Weights of a small GPT-style language model, trained from scratch on English Wikipedia: 2 heads of 128.
MLP neurons of a small language model. Each row is named by its layer, matrix (up: input weights) and neuron, and shows model dimensions 144-335. Each number is 500 + 50 x the weight over its row's rms, rounded and kept within 0 to 999. Numbers have three digits each.
After each neuron's rows, "fires on" lists the tokens most often at its 100 highest values on Wikipedia text that the model never trained on.

L6.up1130:452557445507484539529467484440469429411574509528529584484529468485500413516532546394428482559518506492545567519458451512523567498489510501461432466515569524505497550417526488498528518536525431466507503505558538581562484417514591425621404393446526529485537606455489396517507432500558500485464441444516515497444573516515538448473483554532550536488548515515426561555501593490456550556475397466524557566485535491549532473531551475485535531527494555539535475484472486546540512516399528484444448490504477534570460489542426500426518511516534481450503508576500454518484533586583462472
fires on: ",", "|", " and", " ", "″", " ("

L4.up606:512476390565529548539502534565453496511493512525399577478380589470477480494543548554519459523508506540445466551489540486453599563547408464491435486541491568500472490530560516524584496377526498491470485536517495535539456499537588500461624491447405480424512567542487495547494529411437475603513457512532526510502524491546487545506452499609503434605515455469467465523465507442442433529467425426470537545422451411611515542456518526472464553496490429517484502563525557415447496544541445483450475573531549507583478554518522524435574479469547538526528613482563503511523439517527462558
fires on: ")", " to", " |"

L4.up643:480501530489491520548424550402460496551493473403475569492486511558467524512553537404483490444445532548530459452491503575494519530494508399508512484515499453562516488489468547530529482374520382493507510526509495529520528536423518427568560560442398536450585666503502448549534572393423449431429521591499454435508551506467478486397509476531477539466471532541493410566559450380510576586458490462575490436518494434540500497531538567542478495467460469479448536548522491539557537484548548527548579565520558533451542511521412459549561483418492488505554548534567490510472452536511621586
fires on: "\n", " |", ":", "-", " a", "beta"

L8.up236:433505466542478444541505530527574533437514502546477515526581498440459502443436438433449534468513510517459487472478441499437615446489511623431452430536477453527452534396518496553498467464531491481455462563494512497619542503491580568478514448419534511534473486482562520516517464501518495522439375463484526552521478534542469478469472524549488498444486557613468500510380593486497597498517458482500521355439519456500453432453439472461492392582406480456419472489554540530571515356489465422476581436576468468513476611486502497522508554563488457563360457517458472510572526470535435640
fires on: " ", " \"", "s", "[", " ("

L8.up776:487433573522546509423486491473445531508425381355488448589503397598481459440516474530499561545437390520543553488434482510518509532546595459506459510509555487502513579447578539520514443628492486505505503472518487481491546454432506500570450506482514542494465579489442513513467435384486472432467612583490407435557488484497456563529554457559539460553437519475520494461607448493502534464521507531459424547461596515569505471524441521495496502424477416429507575553574501431536442467572521509546540416449541478575442507397526509460447494510441471490396541531521541457532561514455510461
fires on: " the", "2", "9", "1", " |"

L8.up186:435502569569539475524366541576544431456553482483555446468483575509512484517518456504493470501564455515499493520432578467465401422518500463535564508429564471489460592431551657488439446498490544502513467505515511569545585502436450452584557481544464499477466529393514515456512435419525440469484542556505564514530475503475476517461494507496509535514552431474585448560596528612504560551513505606463500453582535502542624445471484469526503509518489571468527506509522478488573479546407530484460561472450538527574464545511497483565513501493516581501514466611627507440511591464479482382
fires on: "–", ".", "1", " |", " League", "0"

L6.up199:479353497515478472438455524488467488558352523590560476508459597565472406503468551503585462542507505492511601500498501530566500499478527608556516512490470542406405440489492540465543486496454501447511474451504502456620482535524541443415598375526490511453491531546493562441463488526431496556432492414483477503577468527480500529446504509452596619451509471525456565451519523483526514544552508478606457459554449450516502456481541522458513569494414506457533457450544460532582478444531447505377519479467491524479444398418609527520564480535429480507503489513543488545455502493515439484
fires on: "|", "-", " the"

L8.up523:400411475442465477581506400545457567442503458574511523451570384518489507539517511452386506482541512445456492599494467528461531483547508521454463480444493454504518495379495555484537477493556515559477408439468478607444462590408427488545449461515412481424481540371600520495474484464483449579475531539517412474503598429524514543456516430517538436455448527493534441566484456509537530497434556487516421456473484466535485566447477505507445524449510476505425492550461495594508514582494525524444564507482529549500524399483491517528523463446538513553509573546396483519511425524547510471
fires on: ")", "1", "2", "7", "4", "%"

L8.up376:518466485556535527511550432495503524510431520465488498508585394489404467409487538538528484465417490542499521446490451485579482534428573413573533484470564564566517503623562479540571397547551490502487410581506548513480443460477493408527472556487483474390523481488506518444523448469498483550538402574521424429504485476561456414480495431592472605512551423574471558467558466562607539567459497482555518546505468483454625417499527439432502514569516370552514562516555482511530398557527480450528403451539570550454417508559461524513434431497544549482471515500518536421586493535496525431
fires on: " |", ");", ":", " against"

L6.up532:461485563517566497471481571523521563488425492518540421582458491562503568538469428572519549394445408487419545383547604479506473528448495552449482563590474570423497525512494545497610510445506436533533527481525519578486471531588515532541437500372545454501624412548478434447456514546545483448468545428484420465515436517416463547540416540483488513561478572577518584479460485553499493497450485414425467553470536527536532488436472422479549537496550465473452387472481603695476440527508491431509578538591462469533539497405565574413477451507511475533568482559601596497497496563558488498
fires on: " ", ":", " who"

L2.up616:510525526503498542525521578493460484631507525495481523499504542521551489541525558631497561467516580389503561440462498545585567564496505558470580456509508502462443482510449492525461453554462554472519588568450520475555463453445492431389601585360513482369560551458513556490560499467456543471561575564433547602455581594501539569508554501607445472534445448546492611484515494485536416488435475501432473536557587545595568538432445538497490540555461486557371608491511563532562556560531528532431482520573506484506404494480501489527417438431594536561482457467431472440548420592504473509
fires on: " |", " that", " to", " as", " in", " than"

L4.up786:507447485472528423596485467502455442404495507537468521498545495523518547394491476507594524568477544571448468477411527541517505525454549471519450418518500448388498559490480448523464531534490571551468640460484487547492448522549479538487560555461537432500530461509475498408473452438568369495529467408474514521493434470481504449505518415538526538508415450527416516533499475560401459453458572420440468576411449474493498502486461498445494414669512427472490506539634564507395569464520483473436474441609559549520537439485588583440395548473499508532540606451455521548504416493607409520
fires on: " (", ",", " League", ";", " Division", " do"

L4.up331:501575421455465544504491583456440458484494456458525474473522542503506534507440519599511500531424508508527484551583520496598487530476428525429509550468518547518536502502448484522457507517571511443374516548419477460473404505530414524469477464489479465502460490452510480484485518529487539492458567489380491477461444536457524522525516491503570470514488573508533508600552522409488464539442460492557388527518516457566534536499484495550525477417540510442483550494581440505501498590541531466435553599622467465549426479394503529478462556576533479506477400552522580503481409522477500396
fires on: " |", "|"

L4.up837:437472425544486536508435451502526443580499510506565498461487484516508493568479493453419498550438564489458530501444496493548453527479408521466450487443489485601471456538531441509484471529531501558441460556604556496494511431565551479517442494504480465452503534585497510428461456471538531560450543518495495499411444489582543536592588453436572500525514529512480513478444556471518567494561515422535400566484493503475473423448488448459468398531543566457430589412507497434511449582558548534462493545554442491469469502445374560497502475437398492476465485487517528551521434460544469518
fires on: ".", ":", "|---|", " con", " |", "4"

L4.up917:554568493477506583560524559372503369613447426515543494451472495464455498561418458628451542496507481490483581424494470535587517546496506443486512445514518524534523393475531504578458506509470506447499457498429498477494508456517513446434588518405546545453493414457452606547461498494518438503477557542557524483443505538543455447553558469478510500493544416478512532491427533436451492500493463500512471469534449467435501435509463478542505540574421497495468549489494527463444495593480477447496627579640481568518458521446481426516402529521419529495376631526602493557585420554525426568
fires on: " |"

L4.up425:515446510473560495473526527449509498513467538468526534455446565519508549429445527565542576478484595551512438498456488586439506537469495504501493512450546529447509545542489449474521523507529467521424495521460494484462421544487473496452452501569551527538509522450500507449555511466448463495456423547553540502530536453560477469505548426536490549554462561587364483546472458516519395624527578481567526541454509524491492530449536538497434377542425501461497579514498514554482412545518512461518521527515479533431552465500498492535546445488460451506492468468436498437500478545447492527
fires on: " (", ":", " |", ";", "ed"

L6.up1060:474459487599521441423489514516523523556598446516542453448548595437525453476527491478543550526542462563520546485549543567575459527513493495511538478523496448545474559510547525469464397546465524497488387413496466611544464516573613491488542452518624520406505494483485519579432467567397536507448497487569439497571467535364492523469589546541428559488523500496578525459485426542438471511508581522475413562509433433476521557472493532456536621510521534472602549504554487577539472530455428512469514550496481560490420523543538518574604504452506505473500489632498515583521549550526548392
fires on: "|", " |", " League", "-", "zo"

L4.up459:418617486486513442505504539472479487518576439499365522476460492449558396474411474559436473508458526574408483559478490419525473499518536490493428463503603434507477453510479539491473451463483507480473571514473554452565515363444499553464529453466483510450518541545507520459467440551476497571493569541493495617408456511467560457571476607517506475479487411486584547497510467426507470618594433511625518531393518456573601536555504528518472558452471514458525447487379487468517542496511482480495377571463423476580497559486505519403496557524493489474437579525607499488560495553464500530
fires on: "\"", " |", ")"

L4.up196:506516467433474553525438495519463443468495472548438423511503521488519497530505608518533497549459445439472529472499584514401576528496411505525536445451465446443357587537458418611582417519416475470542505521574554377473534468527572556412535594412479539412513579525521467532396562425492464547415503500430529455495520463467468564437466508553447508462523469537552410464515550364505476519529477549497524574524461534520547479501568500517532496362536479566538523482433502502498537454504397485462461506491498607539484583482374482532574503534524482481473506464510474512540513369411448458
fires on: "ed", "d", "s", "ly", " to", "ing"

L6.up414:515451461497502553537556463540433438482398543533466540403581643565499478432510554449507415501533559502490543433578377511525449453523547444444565457556537502522566475499489486488487543413565571512480512559532596504536430465500600539620437585407485499429590550478465488552540544450411443499584480455504428475542380478512456497490450512500459503506568413509522456517471506391427449486525549472509534464407480425453520474589502522470579543517489450464464491541518563519482545537529553443575469448512537572508485522531589493474587498529531490570510434451564480480526527549538436503
fires on: ".", ",", " |", ":"

L8.up177:439430547562588582513456509527462479531482432520610476464420487572502534520561574506530502544520432425533548448524396546447527483592500513555459575503528556512522551473498484521579494557533447488405474474483502518510520449607476466533569492409494466418482485438533471493507501459459464490511538459494467518492460455539434543419521628519475393534590434507431515468482529507436428455370557445560488626471480565495456592547567519460527465580484492450585455498491423524445431530534515451490493551486522517466453389494533612473434473506529484531596539525565478431554494473453453569
fires on: " |", ",", "-"

L2.up850:469578586476506549520497533493503491447521392487468519451541495509513373599502501517546519445518512471567414557508444480512491497591488460611485507468535513493501435437625433672504461442517512473465469527507530515456399488490475460342451616456344588445507531496584499477421474453426485570463509581570510463558579562434541538527500440581511482442445440546484486526455474511545447538456548444489453508526485501526633516439555489496370488504617468529480556445485514497508444486496543494446528510522549506543503525488439453536463448492525477555481588576494549593420488444529545523
fires on: "%", " market", " terms"

L2.up227:523424455433372449496505647500535513475438512553507530527536493364530573449533556359620562476483520556453429586529431524503445471524527449469519497410482526457453505534517508498427455522540495421575514496485563446384400508432577430513528450511461462505498576448421476458426495555534379400420564493542494560479439464476478460476593530490410493447548471531553511586573404520477578463481571438462523579481499598516438531451534433475542439542573533417506496511609507514483422503512574482527448427541514433527514512475553536439544463528469536508543523489440491470524524516521397557
fires on: "%", "br", " teacher", " /", "o"

L6.up309:529543492494491456474540564536510486467577488436505500489574527440467464505504548493496470508430478513483440541490451523454517390501404498430445536442439519485459471521527511502421417441427489519549591544480432492553523497503516455375502486459499505423446578532421487425534564451553541415420424492438520549513419521476549538465478468446512517535480515513428469484519460490528535470504442564449368450526436426584515492457530491583564589543488446480510547576513477439538513493459628469514481517613453436460435430452569474471526596511523449504542460535480432521484409452458557438
fires on: " a", "1", "|", "A"

L6.up468:540545538527522553493549520426439541493487483455492496546468448464546517488484478558494533433539492625495554592511481576534432527520543440609570432453510468534529594534540475505511508533504517436546437425546458495534454429492561455448549553528498539433540518448425579488469408488552497427537516537428481482558385417517541449531513546571544466530475446569544537479503497541447496510515504543565436469449571429558537576470492502468524477458475440519551532440563483544467506458441483472407536496475634577489438548600527509472462501551556532539454613472538472459575456565511368538
fires on: "8", "1", "9", "l", "5", "7"

L6.up241:501473489490473524595477484507493503417522433454469493518528500502561407569472482521527562577374547523495531576542513516547428518615540564417438504507556425468474508529565429466534551466504549409472524539431467547551516490501474435522460544511477568522520596462536548489548472518481479532545479541434402422534430504487561553535645464400612485540524456530452490512473477554524465486506447444627385571461477514485443462430475523580567553532563383465549511541492524526472514562461551486455507501577513553462556529492531398426378493445431495553549485476447483457467467429514476507
fires on: "|", "2", "8", "te", "1"

L6.up203:543467476471465557498505560438435425549492417528449415406675499511580504533438486432549587429460577563448412428502504441415523490525591466501532423529520600512485414462521500569591480441530426453484568404506470489487456412501457476533584585521491497466450523564460505537441490457506457430495566499428503456521576574469600467461577467555550488485568435458528437488569444545541485530459434495517516484404555560542538499499492535520468474526607531456442476524527527507500486484458497564531545493502472492568547545499534522534487551495557498527521542527441446488491590459591481492
fires on: " ", "%", "ș"

L6.up305:499457505471527532574487522476484457493504466482519463457466500505514446498474567528498403423447488564413446512484483543517533527559510454556495475469532533413521489458505509499532500543538514471473529499498481496567411479584571557512447517532473499431553497476543527501442426464467485471527532508549466530503547482490436555490500541609512498489560547483584509468516599388488539516531631551540506563539403433579580487515518446425529502531499645448490401418454511525508475504508463425370531574492567505543381530497522427572586563548567441589385541544501513491515452589420532427
fires on: " |", "|", ";", ":"